From a checkpoint of a small transformer trained on Wikipedia.
Size: width 640, MLP 2560 GELU, vocabulary 50257.
Architecture: no position embeddings, biases, tied embeddings.
MLP neurons of a small language model. Each row is named by its layer, matrix (up: input weights; down: output weights) and neuron, and shows model dimensions 245-308. Each number is 200 + 30 x the weight over its row's rms, rounded and kept within 0 to 999.
A block is one neuron, or neurons of one layer that tend to fire together. After each block is what it responds to, as a language model described it from the Wikipedia text at the highest values.

L3.up960,244,126,181,209,207,172,170,216,167,229,242,215,188,161,227,198,180,197,201,193,220,198,194,180,219,187,246,199,237,163,207,212,253,207,134,157,197,175,168,209,169,231,197,198,215,197,239,157,232,190,235,175,162,177,158,142,186,180,236,225,251,193,214,191
L3.down960,177,212,234,193,248,243,170,212,209,207,222,173,205,259,166,171,221,153,207,192,218,207,152,169,205,186,244,181,206,209,209,257,206,239,121,234,205,244,222,151,172,200,227,180,247,224,209,191,219,231,199,193,189,169,203,141,178,191,230,239,238,179,183,203
Responds to: Opening or inner word pieces of uncommon multi-token names, mostly foreign personal and place names, such as Eld(ar), Warl(imont), Sr-ivid-(ya); occasionally ordinary words like Governing or protect.

L2.up734,201,194,198,216,187,202,186,137,203,206,190,233,174,184,208,180,204,235,157,227,147,240,252,229,168,207,207,213,155,219,179,211,269,187,213,169,181,225,237,221,166,236,214,244,170,211,192,244,111,232,267,200,204,205,231,201,218,163,186,186,181,249,183,163
L2.down734,181,169,201,278,173,215,203,153,204,221,240,149,240,242,225,199,193,194,230,188,247,198,171,165,196,234,218,151,191,202,215,210,244,248,221,195,179,233,210,209,175,195,260,198,204,178,197,248,148,178,220,242,152,168,164,170,169,185,183,255,177,155,226,231
L2.up1644,234,149,178,216,184,253,216,240,173,209,224,225,202,201,209,227,185,173,187,208,179,160,189,200,168,223,154,287,187,159,234,206,269,202,225,231,173,237,196,153,182,192,201,175,231,226,201,180,208,208,232,162,184,208,237,224,213,187,227,214,164,198,297,142
L2.down1644,200,199,209,219,180,260,226,201,136,178,186,168,204,172,236,216,157,205,207,173,217,174,197,187,171,202,255,238,191,180,147,218,187,212,257,260,182,202,215,139,185,196,255,181,244,184,180,205,198,231,204,224,126,228,216,228,188,213,169,217,174,232,257,173
L2.up1966,170,185,208,198,224,218,226,142,202,182,133,220,159,208,265,235,234,189,172,250,134,206,213,248,232,219,233,218,180,193,177,224,248,215,211,237,140,254,267,197,209,194,136,162,205,164,231,152,214,183,219,157,207,261,156,264,211,202,201,175,187,217,268,148
L2.down1966,155,208,198,162,220,159,158,230,182,221,242,234,183,220,238,204,188,206,242,199,217,218,136,257,244,189,194,219,200,209,233,190,244,205,216,197,147,238,241,223,174,160,186,219,190,222,191,255,218,249,245,124,212,184,188,251,190,194,165,195,177,197,212,190
L2.up2239,253,180,174,165,202,215,267,190,204,214,199,195,188,226,198,213,204,165,196,231,162,182,205,208,187,158,192,251,201,161,183,230,225,197,243,192,170,226,179,200,240,167,214,188,172,164,165,214,232,300,257,225,147,185,210,150,139,161,226,189,173,186,242,169
L2.down2239,139,192,228,209,217,216,234,153,190,235,217,188,193,149,215,238,187,269,261,197,181,162,195,228,187,187,206,220,179,222,188,171,207,210,170,165,229,222,189,189,226,165,164,153,197,194,181,280,230,198,162,218,176,231,195,180,200,186,191,197,171,187,222,195
Responds to: Closing parentheses, occasionally quotes or braces, ending a parenthetical after a name or term, e.g. (BEL), (incumbent), (2008 film), often in tables or titles.

L3.up398,241,244,198,219,192,183,171,228,172,195,164,193,217,211,232,221,225,148,181,192,169,177,226,104,164,179,222,143,236,210,184,208,185,226,190,197,201,165,197,184,145,193,194,207,155,275,180,257,210,156,175,192,224,157,169,176,187,233,174,162,180,227,236,203
L3.down398,233,204,148,215,205,237,200,155,223,210,179,195,284,210,206,190,187,205,140,180,212,178,174,229,219,197,224,215,229,217,212,180,203,210,210,193,166,250,162,167,189,225,216,216,181,239,250,223,205,244,199,204,192,239,170,219,260,227,172,196,222,217,198,206
Responds to: The last piece of a number, name or phrase that repeats an earlier entry, mostly in tables and lists, e.g. 65.0, Camp Parks, Fullmetal Alchemist.

L2.up192,164,170,187,170,196,240,234,207,219,146,193,196,191,211,197,201,233,192,204,232,174,223,198,164,218,206,115,237,213,124,144,195,259,186,170,231,237,234,157,190,197,247,176,198,202,170,196,144,160,176,198,229,225,184,176,190,220,142,215,166,257,185,181,193
L2.down192,175,175,190,211,206,231,207,181,235,222,200,179,230,210,221,250,216,226,192,203,147,235,207,155,234,207,237,217,212,188,195,159,157,223,167,250,220,221,190,166,133,189,192,184,206,195,219,216,245,185,180,182,224,170,179,181,252,194,157,178,260,201,174,213
L2.up1066,229,157,223,209,191,238,170,237,241,177,231,219,136,251,163,250,171,225,225,198,206,233,179,217,284,165,205,246,207,191,248,203,202,207,209,175,210,250,173,188,186,205,208,176,222,206,219,149,214,264,204,219,142,191,205,168,255,167,193,177,230,194,189,181
L2.down1066,206,216,198,177,194,260,167,160,171,211,194,220,172,159,232,177,165,181,167,189,229,192,225,181,221,181,200,203,206,174,167,214,227,203,113,159,151,195,153,222,183,160,229,243,188,188,267,208,211,150,206,154,216,202,239,187,203,210,180,218,268,214,243,250
L2.up1234,233,216,224,207,212,248,175,185,220,225,206,207,151,161,221,161,162,227,209,192,200,194,144,233,221,172,255,200,150,222,210,187,222,219,221,217,195,276,159,177,167,172,207,179,171,224,181,211,212,198,161,156,235,205,228,221,176,243,247,186,245,215,192,193
L2.down1234,193,149,222,125,181,238,203,210,196,254,202,205,169,172,171,170,222,227,224,239,195,217,225,222,216,193,111,182,195,179,238,211,226,235,149,269,202,206,239,199,232,309,179,194,188,252,176,238,234,181,165,159,166,185,207,218,178,177,208,192,194,230,206,186
L2.up2133,196,201,201,201,220,227,196,195,186,177,139,150,208,221,237,223,214,192,183,209,192,230,204,205,266,187,223,218,201,169,209,241,140,176,188,220,176,197,213,184,230,186,208,244,229,175,221,209,210,223,245,199,159,170,206,192,231,171,211,200,170,184,205,191
L2.down2133,183,208,208,183,203,213,234,200,210,240,188,202,157,204,222,204,204,209,212,247,162,265,200,202,209,167,252,278,193,197,274,209,200,229,194,223,170,222,253,184,144,184,256,190,152,244,150,241,221,209,183,221,204,203,195,224,216,194,187,182,152,153,230,192
Responds to: Opening subword pieces of longer words split by the tokenizer, where the rest must follow, such as det(ested), cert(iorari), abb(reviated), per(mutations).

L5.up1405,235,199,158,206,202,184,220,174,165,169,193,195,215,191,216,187,185,203,201,189,253,161,215,146,161,244,206,154,208,245,184,178,197,203,192,179,235,216,215,215,192,204,223,174,193,168,187,204,187,185,171,248,196,241,177,198,210,96,201,203,267,242,225,207
L5.down1405,362,220,178,203,221,216,256,169,151,191,262,224,204,185,210,209,229,238,216,226,240,258,238,222,267,185,249,171,188,220,192,200,181,212,204,219,189,216,180,260,218,202,188,191,221,208,203,162,200,194,214,195,205,197,273,233,198,188,205,187,241,205,195,202
L5.up1803,220,137,223,210,204,219,211,189,187,200,187,173,206,202,215,218,177,207,215,154,159,218,223,186,195,192,196,226,226,206,182,195,214,208,178,207,240,192,178,206,244,147,243,222,181,250,137,168,169,220,215,175,180,181,211,246,182,131,160,183,184,179,253,141
L5.down1803,275,229,244,197,165,158,239,210,168,288,193,185,206,173,170,242,205,245,202,176,222,147,195,213,178,201,179,179,189,195,237,205,198,134,174,199,174,212,184,191,229,216,145,177,160,164,209,175,202,177,250,187,202,218,197,160,204,243,220,207,198,203,159,216
L5.up2172,246,200,213,199,159,228,198,283,148,145,175,197,204,190,216,174,169,178,218,187,249,178,210,196,251,224,214,172,202,238,293,186,256,239,217,188,171,237,248,202,213,148,203,192,205,248,203,158,266,169,154,240,229,161,219,180,202,162,198,216,156,267,198,217
L5.down2172,318,215,186,205,209,203,231,156,182,225,195,203,210,197,173,220,187,229,213,204,223,192,229,218,209,196,218,168,219,202,188,235,224,189,157,157,186,255,167,243,192,250,202,176,176,216,217,200,247,239,198,180,218,220,261,219,179,216,197,135,217,214,188,224
L5.up2360,243,194,168,250,163,201,217,256,175,158,202,183,189,173,235,209,235,250,224,206,207,191,266,195,188,201,205,187,224,237,196,192,218,236,187,181,278,202,171,165,247,232,188,197,205,182,158,163,197,184,164,151,217,208,175,173,194,194,201,199,200,163,207,220
L5.down2360,286,153,145,163,193,191,227,148,232,232,222,201,218,188,240,165,204,177,237,181,191,212,216,225,213,148,207,164,192,210,195,230,184,231,152,199,164,208,192,226,194,220,225,229,169,185,202,192,210,231,199,237,223,244,235,211,195,165,193,216,233,227,191,176
Responds to: Last token of a cell in pipe-delimited wiki tables, just before the next |, such as final digits, closing parentheses or quotes (210.0, 2003, (10)).